config.yaml
num_attention_heads: 4
positions: "rope"
rope_theta: 10000.0
tie_word_embeddings: false
init_std_o: 0.0
optimizer: "adam_variant"
beta1: 0.95
beta2: 0.99
final_lr_fraction: 0.0
train_tokens: 614300000
dataset: "wikipedia_en"
MLP neurons of a small language model. Each row is named by its layer, matrix (gate and up: input weights) and neuron, and shows model dimensions 341-468. Each number is 128 + 24 x the weight over its row's rms, rounded and kept within 0 to 255. Numbers have three digits each. A neuron's up and down rows have the sign that makes its largest values positive.
A block is one neuron, or neurons of one layer that tend to fire together. Before each block is what it responds to, as a language model described it from the Wikipedia text at the highest values.

Responds to: Word fragments and object nouns
L6.gate912:074124156121158134134137116093098101142148152120125148126166095096107073173148127141124110109167111091115117133109119110112133169178126171159160151168119137155156110105125099144128132115153131124130101137156122136097100115131158128146156136114114106139156143130146164133134126142108122135153123127113130136143140143164122157130139147111115140123076083129171164126126129129114163143145
L6.up912:183136168142136138101113100124094143123126105100124138119067123143093171131175132121131122121130103143105140104109147133119140111159155117121090122118143070109124146145138142102157099138145146131104111109115133130125097142119097190121151131113106144137144101153122108200095144119108140136118084138132146161151140108160095136114145128095089105114135140125122130126121104100144126118112

Responds to: Word-start fragment after punctuation
L8.gate122:161098158151138140143120126121142119142052094095125099126141106106131109104132140153116150086145141129163136121125093080119123124138111138155173105123140094122138141120117181153108116114086131127161142101122131067136132125176118117180095136155136104151132131140126103111141111122135091105145141130090145168150112128112109133120145115093188123154087116151200110166126151114096119105178
L8.up122:155133118139100127198132137132141138120133117156160101109203124132141078126103148166116155110121100142144113142160110130102107117147100150158131121117102094119096109149150162114139111145104125119137179144128148132131114137153181130119114158096101158168104109095103160093146113072132115174084114156146143124131111163110140124143161120167110132159140161146126158148153150138140185141150
L8.gate210:132085169148154169183156150108128172158102123165121111108165079107067135123088126111123152164099075120164109146087115119105092121150162148151114136100069151150086120128110142118140104163115152114135131102120165159142063113097164097133111151099140094130157099140137122128160146153133119161149101122108127129143127146140110095143106138126137168155143093146123118130185133146139116140124
L8.up210:119133160135131099140109117134128099117086167121109102109124121103148127122119156135150139121117106144101112104148119129112165085122128135126138136133111102094126091175137129089141115103152106168123149115116146106077096116127106099117130137130134110104119098118106148093108153150124129131125089105120128096095166172149162114151169124153132114170145121132134086181119170129049161103163
L8.gate425:117119131156161104134149162153142120123130120150138109077135094082079106104172141168137143099131117101090115146104095134130115089155126113140149145122121151127155138090102105095083134145117173127112107128112159129093134093147115129154149177121157075172136119121154135130139109134141136145121048095110179130095139169130117164155134123097147175136120152127162122147149159078120116129113
L8.up425:140127142105146125139098107167163067111164131122149147153136130138149131125130135115146099150102141081137139114103138139132148114152141141134166116121142164123143143131114095121137109157148139068133180126144164140110120134098143119133122157117090121125158126118144106151129120123134084136160153176112122128125154126107139160136125124154108125125130149134109112151118063133109102118129
L8.gate511:147124174166114161118097116149156091119092112146097121155119124125107131133102133137106135121093158112118112120112178192141113139155142170125130100141154128166146134161116176097126132072096122103121128116101140129117112133117152098146145133135119108116113198165131141098115128134142119197095128140130137168144102157131136110130164117158111135118161181147155132138165123098118129135110
L8.up511:098083113145158133148143099118117104159145078140150111101113119142155115123104146101114087066131096154124118140097124121111167124145127161119153092142115148086129103125124137094116144137115121134146155104141135120140136111065132126107158179152112122155122178116126138129110144121188143080116095130130151120154103132102138135113109121127148147120128150115128138139142115091138103107131
L8.gate683:111130147129095156147141119143133117133126142125125137128162110084119132108142125171152140089144128151123137151102117115113149152124138142144126140104068141147085123174163133128098131086124161127161086123149139121108131158141129118149157127093172090175116162110100132158132111134169121158151154114132170079141089114132120063143114138139092133138122093138125140151140147078152098159133
L8.up683:164096118128092140126131126149120138097107142133144150083094141145100115186118176151159115124107144149118116152083135163133121140108152135150124098072072154120150143155154135139118153120150115169082107096112130145100067123096085117137118086113126124140132110091128156131151136122167116128120081152115140151141119140119119112170135130175152147133142119123121153152124150110119101124128
L8.gate811:119167113167154170148116106105156102115159131140124137114129113132134105142137177122116116103092089096146065183090151139105128174129138130117154157144132158126113108156090111132132160107100130161120118117132134105134124114116124128143119146110096138141146144152130157137143113127165124173121089131106125169139119176116134106193067162115126142124129170130111130159136161116112115069121
L8.up811:142113133128196130124155108138113129144115142129164121130181146129157140109157129121151100142157094142125120161157132104098077119128116137119149109108135091089108152123115126106107120141103117141139115132135160139109172128081134087080192120146140147091172115124164107185127160159171095145125091146105142136126165113136089116124107125124160086112152128123125092139132183139145140143115
L8.gate850:087116142150154151121139109130128123141098095121116129086199134074113115120144130114123115130147082132154107101140127178095132111095101146166163107145143132095104131124167113113123134138126085124148155120165162148106114110071121129154143157110140131160135119119110144154123117116118163159122092121144095141119134146137134130119122144142075141151136136095115115125131129089122136128162
L8.up850:144113134116103133126137120147153114134129141130081135123056113104141131104136136086102140156083094117099146101136141102078141133104084131147136104152136111154160125115101127144133136101110143135091058068137140150092144143132140089127139121117130171130111091150118147115096144124110125133103102108178112131154155133093119126129110150133124137115135103174139112113085127076137128134137
L8.gate1027:136151147134109125131120150114074114178106092138105141084146147104142102076120133105118128130112144103176111120120138095101126150123127144105100146118122138131095117150130153102105132127105168169191114127134128141186114111134101096135121137099106114173168173112138116100119105110143105097114149084150153132148109148121132132145144089177156114150144113097127128150148120115125097122148
L8.up1027:153133086159129116099115121106128153148086127100083069144106100116111176130111126116127080137095139109098154157116111153208153107116108105132141127083113129099110129098106142116134094156120122138158125123116087129109136074114133119132127144125151156132143169132086188108176118151138085113120129077132130131134102137153135075112137116136135106137131124111112144147138132099141135081175

Responds to: Second piece after onset
L8.gate27:132126110114153165101141132114110096093136120102083130144155138062072142094131144162097119158129186104161139124084103109100107121151093128143133110177119136152149170103111117145170136163132145153148126140139156124121168111136171156155120142130121155122131110092132139127136114157088178109114145103151123149135104113128139152118084176121129171126148165171157139164141089134089080166167
L8.up27:131122122087150120108158119128115148160157100099121131107090106105079126128109145101129117105104110134169156136097128102109108102139133119168159152125100159131121124097121089146124147104111160107102107094177154084108098103067113141134144135118149102125140080177121119188161114101150144114111085130164069120077130126164109136141125146101110136138138122134132129125118124110127114142142
L8.gate114:104123116146155149132109146115111127141142165113168152127140167135124089115146124127075126140147140071127088055122141116119105121135126116164149094149128089094120110142130115138147131148133135128113130134130116143125098107147168093147119096142131122128121137111136122151152087142091135163117127100135141099105151162091128155078104142093113122122134159117130160082152120087158092100128
L8.up114:141088138116128170119162144117125129107155081083144141139137150161131118153126111141130142172135072110096173124104128155174120106113134142144130109077128127135135139149103151119137133141144099153165134124102132121104113160154120115147131148112129126102087118156173142131134124132139130115150102162150143162095144130139146144109108136134150098073180142120115105108128125173128126121147
L8.gate471:093100116171145168110096126113141138120110120105106139145143112134096140141095104154156153176125145104149140101105186150111184163135132138151119172173120135104095103092135115103123122102110110091146136085113117140106120095176108084116119108094116111129156149086106167166130097104157181170139126084142140116112148144138112097128119119138124127126135114162145130125132125126127099131138
L8.up471:154124150121108109136120127136103094148135164101098149124140124153147120135144086144144141137156135129115124080133102154117061142157128102112124141130128093120114123081128136098106091163138138143138169156178156125085097105178145120101125096088126124140133142115114100108112148162128153124096179104086135152074094101090112126124195144141065107105139182113106127102128093106113139117159
L8.gate610:108113131131127140118140082101135085109121131085116141159158134140098170144127112142110121150145100146145155131081103139099152106147113110167120121105098148111115170092161131084165081110110120151094137119086146120092108126149133128193097103119132125068080084097145139182151110130126101163119152119188148110132098124126126092136134146107129088093118107153146147107144122127135117139110
L8.up610:118140150135110135104110144112151127113149125104164169161111134133096146140111100140107122146137137107111111074088083134157133137140183109165168127167152093118185136106194152159135119131130110118112133110097143101110094118120150094102102160083157113151102128087152110159129171150150146120133108095153132119108167136172158120116132134130099147106136145142143110100100172185133126145147
L8.gate696:146128145175136138151111125166154115108147108072102141141118152140089086139136138138093150144141129080153145135104104138126106143168131110132132106149125137083130123118185126083116128078111126117109133141126136125119135122127154112161098132103145080103118143126123133190144097193140145155119113090163113129158082130125100129116074097123131152132120164157153162156144097130095120110104
L8.up696:131124137101099142113089160162122124154112171108124120152131110162116138157110087144139162122135113090140175122134141136126074115101147103143076125140184117122127158077086125084111121136127126099131131145130143141115178142172127161133155158138104125177142112093132146145144141130086144114171139118145188143130110160133104169113149153174131162158139145102167132125147125169116128160118
L8.gate815:154109138146130140108141110131123132138114126077105154148118121172104149118083114135098153152123100094129124141112096144120102153176126125160123128127154152086126165141144117126163100127095148146080143145133157150146107135107100129108157124123143119103136122154112092099139133079155137161153118112153160079161203119148120117120127156129150114135146126102111144158107142125122150117119
L8.up815:144169146135137077146130147094097122126162124175191136132155157135082177114115094194104119161128153118121096108118117130105125106139149152121133136131144113109106157076102097115135126135178159119121100131107108172146090151133119126184110133128133129167090121117125156108118131144152140128117110128098179129151128123160133087146139106152092132103134129085123088110135107137159153106116
L8.gate1127:153103149134117104156133109140096129086101139117156113208142152129114185103085111134124129149153158113130105107116180123138095121111169140124154137121098148093123140168096092111107115153144134125123110093143147127109089110122168132150125120128140104126105117075141144142118112132137136179110122130120149147079173160122120099100161137137071177121157092140120113147135122137161114115082
L8.up1127:112128145130097131107112127104137118135129137118121154120137107151099109071132101130113109118148131114101124099123144122158138076162111114134143096129128134132167164082108109101122133154157097145139128097127112119159126099162098096139144166099104154109154157142121181179140132098079118128137126154104159130131141104143123105137121115130130125087179108126090098108127132118166145151083
L8.gate1338:129150128094129160149143109104143157118106123092111101120144134115086099140144120107109134135115148114157126159126150162117088135155118091118142123095074144112152152132131094105108117116122132106118116130075133090101136096151128131179073133119140104111105109119137108175139107126118161156164092126161139148119108120130092156105086107106138153118129128142106150090120127132091047102121
L8.up1338:125122141112145171132143133100138149137148134094130113127169107146125138137139086124146114124143166173166149143092134111137061151125125095091136126125118117107142098119131106120136126144145106124068123129076077103106174132114144094150112136172126150107124089105130105178160136119135153127103152159114120098091127090158136165094102094131133143130093153140119136094103126102118125117137

Responds to: Succession boxes and tables
L6.gate406:118123110164084121116083094153106121151148122128147153134097121123126128098152127103103149133113146079140140157117090159158120116114122129155088167125074144136084121129122120141130096132179163109148112097164145149110140113138138146148128131115164127112144117133122146126187128108144121117144087139169119112137144146078070068109170108134111134114145177136127086171169148102109103082130
L6.up406:130122133150121134157126137106140122162071131092150133123105110077152132162129139108116097096139163124143158132084151148117103146146139097123159193135175100114152115132092131138104145123106145083126165153101130135107108141153117100147144141164115087100123138117125131135169153094152147110186107114120130129140131174134117102130135164136162134130124135110116134124127119142116120132127

Responds to: Sentence-opening prepositions and directions
L6.gate1007:128139134119126139121141146105121154132096105101118147109166143168142134097100123134151149162151129143136148121140131129112100183118114114143171147146130148131117109131091145119160095132162134113086085128148121117147126120180089116116132154114122092098139149069112113124113156122139123148114080148151096126149129165106096142143139118150098168105151147134157076159132145144139111127151
L6.up1007:106121153138168112114138092144161168143124159153110130101165140160081125093103088138125121118092119151140112172147107202116153117115130085144113132124143084159156153158136120086128089148103132144106121118133139112099136064155147181134101121143119153114151119117148135138133114110121137127165079145114122139142126128103151143152104137152159129090092117101097134104186132140122138066109

Responds to: Word-internal subword pieces
L10.gate223:112092113178112098133133154091113178154110122107131108143169153128117093131114158117106156154095087111117117135157117128122147125109116110100176079145091118099145103114119102104142156137160145153149141100115118118101134116154149159131116122092154113145163111126104127159101110118126129172125066153104129155080133129142155141122119143146144145125079156099156158095147157158164127109151
L10.up223:113122185094098110067140117129119083121096137157150139154147051151137103093134115094154147123162142132073130114164136092118153169131133118167142183115139171121156158140140130134109144075102129106130150150131112183164133122112139125151136097120102131151130150167098114133153123094125104121151142109131181135144178194179149152136107129076165159124106127124178113112115152108160156097161
L10.gate312:139124199129164087145093156077123138146150142120123128137122125086137124120087152120104147099100103141104106105145115115142087152112101104073131123113116121105123119142109129148122149125100110130140136108148092100167140117102172144134123137148099066165141114143131109140130106135174120151153133112077119155117106156123131130112091121132170169083132122152121121166100091094151129127154
L10.up312:130087172113116150170118163151140120156133161184149175098146181115157113127163133116132122161127128164136133127141105109122154144158148121110112146158117118125058128137169153142055153143077120068171161132141111095153085119107139135139111180085138099117093111131118122111124110132136078128128132184129140163100109153151092136108145140173190129141100090128134137143118100136132106103178
L10.gate336:127134136172115141174154167122117114173120170119103120103145178115095091095128139133157128087128123105138099152139087135124169148125131143166134124163106132153060104168114125123143149110069135116110129124151089126176132107134115136118088143110125074125133153114136131137148110102141141172145132106122151129097102122110138148160151106144169117171085130151153104118149152116124136105141
L10.up336:116106134206129131094165132109133091165105104177132133122147135130135117101165087121089160107154133148087144140134129129095134144115086130133134091132121115167140133144125135112142112108097168105084126126110139141162153109110152134128100120114114115105122183159141105133127096144119082153189144118106128153091181068122151133133111139125171149120139102112144080134151123079089126142122
L10.gate394:149109169185190122171102102124148146116148112095147106103165121133110124103162101119113090121111095090123126138136132135137139128160143129125121109190073148184119141130094137126111113165112168101096134124137129128153109120134141109141131161149123125098150140150126149164114130164125137151107123120110133135150111183131083114171135109135139150148138123109146130103121164109149145134121
L10.up394:104117103152133142174152133097150107115123116158146129114116147154167116143173106056130135117114126116120122160195097127111186118144121128149126091140132150146086124147084097130076140159121130142132187114114122096144113130096109097128113180090088138151152078112151149142099113164166156192163116134138139128102162160121111125137139124149156102147160122147127114126124140113138160108123
L10.gate516:142161169148140170193155156131117131113100113138114146104102075136142078107126123184137126146112092136116132132142072101129125132140170136153135122176124128131140127155172124108096116129134155093161098122112129131167151132134137171169107124117153115141128155077109134127162149155117144154136122114090169149161120151146090099115175099144153114109113153158127107145110123151088125134135
L10.up516:146101093124120143151115151166118130141117141132136136092088071146117081181105177143086091100091117158132143121136108114148090122187153156147120112128171128097123146140177120092139160121117140120144140066118077103098125136156173141129118132112089149166092127082136170128134140153113100136144138157130183113151121118112120123146132129079144106135153109124150103139140150127084197160061
L10.gate677:122117105143153126171112121142169108149139103125092154158148119112096103069153098136141143124116116090124103150101106061126141130173103135125103161136070118121117093169119135185107101143125137102123137104066120121112104102192140107173154133112138081149117100154133142149126053120185104149172117138124155119170132118111136171137134116149163135127129113120087133127154158112147076134120
L10.up677:121150115094117133140146114134137098126156180133163116115145138122164116126107118156143125158121087091126135147136153098108119144141121132125113146086120099164150104153092109172092112150122158092097121149139134121111103064142139117143163171094133080126155116132128139119157082129151124138179127120136180126089102127166104092136097095174112161117133091168143094097101149118148112127142
L10.gate978:148123125141121157144163108098113148123139134111117158107129126114136090106159114109123107119150125075150089124120101143110159122204097129127149130148083115130128113139144138133107105134096148145160120125126137152122163078137095120150132214146110116118104098135126163154134093117104119186135128149138162138156126133125134140141113095161150146137122102128130127101093140094113138141116
L10.up978:137147146146133116162133113137123143131126092122147113131120085131152128042149105137111106114120131159104103119130122089154126129160116119106103160147117138113110109126089156128137139117125105149110093147107136090114104150149138159121131121136136109123114109123079137111141128139129104151081109123159089114169128144161095101112126087153170151121094106128199184168124171137115102153136
L10.gate1129:154153168105148140146127119131147119156141107119118151147115180141135117146126100131107162140144107146112126119154137125109157116118132145154114133157074155144110146143086103151111110104080140128155133110124105123169144128138112115166086167120127147147147150123118129126127139101146118141127139124094144126116141161089135111115131101143114117117106156176121137149139120112148136157156
L10.up1129:132126100115109156131134137122167104149107111134118156069104186126127116096123139084112135116121101110150104130127083160109160128110116137142111152168121114144102102090090120140138119116103144128119090116114115112125139111123154123135110144109085139125186153130112157135129139118132096176110081104112145156126166171125165132129109134132153129121151116101143116151177097109115096149122

Responds to: Before a personal name
L10.gate190:122092181111117131141082146113057103105095173136155118132104114153122134111136096128087154133162121097131097102140112101143185153168103165092125103141124194104131101130141128120085086112084109160120151135108082143135100123146093091163097163132141087111149139144105138123163121120179157130163143132156137142125128144144132143130100125137142125132075122164140123109109112128152147131132
L10.up190:142102145109106136108127126157149135133105134167128120138090095140139146097160141134156125118151052167145114105158078171115123130094167124147170110124115158114124103206110104098112116114153125161142134106110115082114145124103185145157110104094123117085120133113088100073127128155148163133093106132153106136147152116121170113136159145117086152142135129119124116099173145125160206119161
L10.gate363:133127148139145105165140145129152086152092108161109111130153091124110114131174114125103148116134118123112135113158103098120158126144137159098125136146124160147154149115107100145149155109142157100136152194131143126171135144141124154136125168104129098145155134114162178160103100126163133142110065107088135169087110143127142156112089141141153163136144130089150148117107134157123130111142
L10.up363:155151133144145120104152123127157086171105155146107112104146128149140125145174115137089133129163135117134175132150108157127166156094122104120129144169096145150171145124111119161124175080153141150160111138118123145114136118135096133128120141104108092154143108123129122140104081149140125160116103142104123137111165158147108148097134147145183166128103130091098159105100117185146145148136
L10.gate569:105134119164097138131139149120118116119144156133153085141134140125087148125121139110139128135172122133178114146134145141092156147146159129123106138138118139112123124150099131157109112131099111142125101107115087120180135136116114111127127117152107110107157158161126126137117099126118129145119085144145106137128119169125114157154113090103145144153141077149120125132094154160106091149092
L10.up569:105097099180138159145127156139136127131183144152127128128104115098126087138127110165093118131112106074120103094083090113133143133141167108119167126137104055102125124148081107174085093130157128132121093128123132131149144094149098109162112183131136088090124101176096102120113141127134107124116120151121133155113121104111094147101124157133130178144099133083120147121132108157130107122149
L10.gate731:142130164160135111129089147151132094127128146155109089111101156101093088113170090116150177131121104122120157135153131124125162111162147154112152192170123186128190099131097149126108146084106149131102130152111112138138086153122151076159152139148174099130110123126129106115160070102136166121172113133148149166150126133121131149117141132111141151128088115096135139130172153147123125138154
L10.up731:121128178133111113088064159138083134114148158132144096107087155107122109143115115079153134145148119092127140094142127132153125147148119145089126140141127168123151095116131130133125122145119159155134137156114124146119110152112111162082154160155123112125115069148108121134163112055187139126095097160146131138127131139095136097142131134132093109159103129092108149142146095148122158120164
L10.gate743:126130184123149147143153145143116162142140156078106136132098126130042122131117100089160146144147123116151071156138124074138103140133111170135088123110152145128134136138115120105093117119134109069155145132146097101120163178139140121152088128176114134143099114172133120115171119138156144107117102106157124083142121174171165118136163147142122102153074095103124128139141110126144156115158
L10.up743:109114147125169126105141120117107084141138139139085105179128143101129119091109123088138077132121107120148117158126132132128094115139173164137115161146127136104116070076137137098110122142132121131134134158120132113109105132114153146154111117122159116164070136136120108071146100168123122149124138148155114130138138108147126118121105128147084115087156171135123140111174097149142146122118
L10.gate1044:079173103136122127110131136116114111146135158122154131088115138120140150124071124124138146127167179156128170116160129109193145115091122144106127095094118190103123101122129120116114139093079112122131139111118154135136107142141135128087140155123136157170141102156127111116153124089130143097112126160128155076097121114152139096145129126103101141139123089112082123154132127109119124102082
L10.up1044:147159110082168159124129159105135149166141114096077118136144130149148112112099146075148137138111153117158076146140138129142118135151134096083137141152133128138150128145145112141131137133128135111122112118120122145135183136103121139120137136161137141119111133123152150155174113133074159151155092095143131101119143110148123095097129132110138100135141080137162119104113131094110118142120
L10.gate1128:121129129131151151096120126120081132130154164064117107159153150130117117131138137131112185181155145125127132108105148188104131129152141169114131171137131143146160125121145148128104099129103125149117174131141123077137153145136151136148077125113144118096168133124106125146144095123167124113132159184111132155132093153106139167129168139137110167129140176147149108099135105153125119144128
L10.up1128:101151109107130131142115125157169074137127114131125126129085105165137184086072153095121137113134146114101098135134136116122169141099154129102086152131102142095086108084152155162129130154141129137111096139138097079164162127141101115086157125110123139121172137093101128163134151131151139132101089138124153136121127088126138165137112145120133157109144139134117102102119158056108122118127
L10.gate1294:124135170138147101108137151111089098151145139117122096141110098134106119128139098145083104155135135134141149095114150114135143127115157135116119128113076159116126108144129140124118114139106155131132122139115133141157105152108191114146084149179117124124062134130168098141149086174154123130141136138165135111137133146119129104130159115145125131118148104108136122125125148144084117136145
L10.up1294:093137136125169106114163113178148111098117085122104100149183087147120129068112117126115133136161113136135153160122137129114134174147142085130118139075126128148125084161134079083090127107107133101121125177104123128155115165151120135133122155116143118107142098118133126114147162081144119103149123106109156119121063164148140087126086123137136100099102107161125093161108169174116086118102

Responds to: Infobox field-label ends
L8.gate216:157146157155121096124101091129146116096151126130106117121116184110129127123119119102135150094117121131131089144077149135149154152115134145113109102132089146158144126093135131137092123106104126157152110121167105139136123169124139123111103136167114103142163132139156131103083129139132157146151105137178130145159141108091115146164111102103142143129110115123101156164149136101128127137138
L8.up216:080136116107146142125100165147176105131126139086099151147129140109135142095117158149107138146094116135170142129127129089100126165120119091126151110145148118103138125110146157082127171125146110095148109126167090128152125170164065125128161098156141112125094146126101126126159109151145110065132158124168142146121101118137096163053155098142178129101176116160114096131120144145146103132144
L8.gate310:168096145139097133094093148101109094112087134131111137149131119135115158136160125115155120133130172104158116155135142147081132150099123112083142188112161135110121152112102115133121098153130126101096142154151112167114115099092138108167137174135128111064124124132133135099127144150169178112100120096145191127107144129107136155125112111053146131128117150160103125124126109134140113105133
L8.up310:177137154081116156125131121060109135112101145100157090107155104119136137150074139125123106138157150153148098151121078155123125147116137097150093116107119132141109124134117120125111115142113117094117112142132124139117096142148100139147132169178121161108084141164074152120163105135159154096147124090152153111133078114110109128117125103140121152132125136130087161116125127157119114117149
L8.gate365:154128156132107111155126116118120155114113116093074161138153124097141120115133086165146133145126126145144133150095155132135147125095139136158150115106159128152145139105139141154135147103114105102170141127107149134086159168141133117134116162089145085160123127148136150130135142145135121087110133134124101157130112127137126098134120109130144136121124125169153090134145087125146127134186
L8.up365:120136115148149111161141116127138120115142135110104114119150138176149110175125128153103118179137137129183154127127120155120116155120150101138113131087163154067138143107146063132141124116139149129132127148142116124145127147146141126172145109110174134120135111163139087126126147148127121135123080104170133140169145138127147166128117133102148122151154165079111083061160122177099104143112
L8.gate559:106163127146132128186154126118108156114106090080147167143126111105143114064136123140134148166158125147137132140107110133118134140144141148173104147131136134123120129117148139172126099149073135134152151116144138147135127158123108146205086145118143062102154106140112183143148129125093119157152119125144109143112132120096157118185122108105159127150119152138114134162140124182112099114127
L8.up559:101146122119122141124151142092098134109169148095132127109117135138134112104136138090118136134141142101121149138102146150120184117116141133151097141102150136140105090159162144182166099145097096109125168148112133184143160155083090104113104135140135134098157130164082150143116077118089123155178144174135122168114146138130144145160163095105125122142114145115134127165125125140080088170158
L8.gate612:114107139087091165156134119155136133085085127112118112114133127116068169131147119167088083140124138140164124125076144149131145102111098140144119131131099120130102152161140131161112127134119167115166115123152150131132151133125129121135124128162125137129145120066123131117142144127127146156162120119161099105110149068120058143135138126087127150129122146081136123142156148098096147149146
L8.up612:093119157106115146104142152128145121137137182112128116087162088104042151124131124110139102106149176176207101140091142137161149123105100131130109148134138130131119132140139131140157152131143131118182138079168132133127124105099129140139157141142086148162101128112075152106140130106157142130157107134162126128124113099179110158113117152134099146133126126123139127134142085100117129136112
L8.gate657:135143131160106153131162150112133162084127181134150122140133145148089101139103099141096111125146144108154103115128149122150102145157189153154125130117121146184119141144139129144176114143172151146119161126141116125123088138122106128131118128092162143131117185117158133217121129129093134115133124121110113112111149091079097124140119114185137140172095114156166105099109152137125108150152
L8.up657:103157088121159146145109094102142106123115165156186119120107115122114120138162103121150089132117127147147172144142134129139095174141134123097140110130121107146140092133117141108134166134088120123114150130122105097120155132104145102140138159174130141109119138152173107133137137113160098073126159095146119151113158102116123129137102108091118132104137143121140132146156146093115163163162
L8.gate917:088116209176127152127140080113113122153118130139102122134103136113125114068168107148086148138127128161117157132115136134118125127135130138101107171132120126115141097123105115133127118122143154139156104171133148159100128142161110129129127103122126089156143109154122095120141098144140118071157153089133123141125070108132115125109129133162117108109168157127158159132127121138142107157151
L8.up917:097135172111148168155130100149131089154134103150116107112115121145136129105118125091103130136100132125119139136141101106145133160135148088134081189152113155150130144129096151135154145124107169149142103134123143114183111139143120155191140089101101147172136180105105150124162129134143092119150122084127126141107079158090117128133142092143119094116118163157173195143166114159135134156142
L8.gate1077:120118135136147101109112115149133143110093166160128101139121093108165136094157117104143132164086092114106120121120127095143144178128136106074097141153121182111128131165123173118105130123091159072099126185127120110166116154131163141130069185150104119123171126106135151135145084150153106145185095089137107143136127167099133150159132170165161161133116089152124121140144145126128151127157
L8.up1077:149126151145178148146141154095116135153127105102148145095118146130121102160094180127139146126098160164146131172128083162116144140146198099101148137132123118123103144165158137109110118120128177143134106095102122114165117125117123141139112136164124088115114098137126129104141137109158162129122091111173143128108119133122143112104134093145095130135112133143120130204147159122138108115130

Responds to: Proper-name second piece
L10.gate24:147135174158156075098112135144068123154136124112165081137151125114121124087175099143141093148107171147165119144157140146101109128121139130153169167168098128150176142137141123134140178154119111121142110148146093093122097119089145119133163158154155110152110172137151115150116134131139117109142154122144144107126105118111117104141147117094116169157153128133110140129125121155099150149171
L10.up24:159135106136107111126142119110118119143093124148108117082102136119132092112135108116151136088099121109166123142118126104140109106116117096148136128166093125130123073149170129114133150109142161110147118173087101118139138071114111114131134124123161105158147147107182158171109129135126112143140127108159129188145119110093104130122095131109158135122126122139103147155158123123114198143130
L10.gate54:092140130127151106159110136178125180105154120117132151143158090094097126118137102127114120117151141101138106137124124122116167127129087096149142099130106161138082143097149124112134099104147161102172137131166147114119126084141122126117102132117131108111159134114118089127121126096131115119107099103146131083148097114140131144119125108127125146176098121133120131131126129159128100109104
L10.up54:140139103132151127177111114157142128107116133129168112135148110132125162160114151130108174140143103144096190154157143148084114170122075107158128119114091129126107180141116102094165134122132112117101140104136134093156124176139127127133122090117174165185093116150107151147125122130123130112146149123121135143103117112122145097123085122116144118124136127113084143156082168100113123132133
L10.gate271:131133179163135102125099156128141112118097136137140115105158104111111139095136116133139133164120145095112134135142131079138114181112149113124169179132110130122153166114111107126125086134112123099137155148132135102167126157097146119158095141130112094139090137131136159150146094081133135112155128138086137083129146153095126123121106146121126113102092084130127084145146132156105145081125
L10.up271:098112143168121105121159130162139132101130141095183143162096085115136115139109111136116138122154091098143123116135113130100122187105141090153175171134109095117117137088137082118128100121118116127121098150138118136112088112134142123148107113132128103154169112111104131162108136105131126110136117119107097142182115143045099146137100116120154092136108130139122104113150153156144154156138
L10.gate337:105118129102109144144137152074089170137108094117105146167189143127122123121113111154120186151135140113132126140120148134120088156118171146115190153162100144072149149162103092131101138103101128092117130153114110131150119138140121136146112124168121085137114108151113127175149113126143125138163116134119109125130163127151125138107103149169123106103126152116101143123138139173179081116129
L10.up337:136144131122121159130135153193100162113115119145158107122140103120120124137152160123113121142158137117086126110105122129136117089153121092139154137096125092157176129169126129150139145138070131133150133145112088121085138124139146160094102106054133132106113099083133146142133123132123150082139140139122088107149128166120170153116186076139167142098111163130113181108161107186133144110153
L10.gate351:106078141160175101167107143119146158133135138145133139174162126082094117104120104128139141169119106127135105098151108134089107134210121128135137146114110126097175143123131134149123138092106115138120141121114123145146113167138144133159105097127162152124099136081109165151115101104128140158118133096135121160127124103135102142095085129165104116135110129116105135112145144168148111088114
L10.up351:140135151136140131145171145118101171120123194129139116118078100126122117094119106139151122112116112132141161130172152126129143163148141089164119175094174125065151119132140137141161099085088084166108152115134166143122105144167123118140111110097150129153148114088111160146165108095110155110096135151105176101119161109130107135155128144150134100174133056151125173129154118087172090104117
L10.gate576:125179101102152110176114167120152131125123116088147168125147177114138129123139142125120150104135145105154117174127103136160130175149156118166168142169112101092140092100113129159100132104089127123095133101125126115128092144142132125129130159125090117154136120144157114129160080149143138099185103091155142137105153098137126125114055158112128110143144108115123116111149146131127122099140
L10.up576:117163145176125146124147162145144092107144108121128158122132103108138139125162096147144147110171122160069157158132132103112142102077142114141128136125132153105114108148115108134146127105137078132107150139108095104122053158095145153131154145128162134108125117094156167137097109191145106139137121141136153136102145194138119113090107147119098084138091124169124147134125125153170141116130
L10.gate916:108124102127152178134113140149110098149174149137175147203155130121151089115115131135110088105119101114112120120133113164126126119183111125174113147142095114108110121128095160125137115144112140117116163126120126172133122132142166098124138110137143122135148071144133118170196082174122127141095130161136117083179140134148154124143131118133127165119118167137145135135130098144140131139118
L10.up916:108099147169094150143144122151125131121138133156105108156122145123152121136117096155142153146126183086132141140094122154136161096135148141125135134158105119104092138150150073130118139146130190145158110113126092152168129130126157143120123123072105111145116087132159141154116174179157130141105144123141147119118113114066102151135136150111090164126103168148113087126167160162108101142081
L10.gate1026:135130157128151146122087161173127143107074185155112117097129143088102145131145120157106159109126129109129093133105131140156125114134158113154138156133122147123142138088135169128091138133103138103128178145131151139120138153085111069120090091170102110122103118102163144123148136136153088119135133140174094132163092108118139147115105170133128114139131140130100111123143123150147109124114
L10.up1026:140111094116176113115140141165131119103148146146128165129165149139150144100142128144112135148149142126177115137122143106121172153159135135120175118117154096107152111141137128126138137126157148138094182129109093141124144134079090131100118149120084133169149161112149148139131145098135119107158182118117128152091161125123145113085120157124140109087157153127122147149124138128122114117100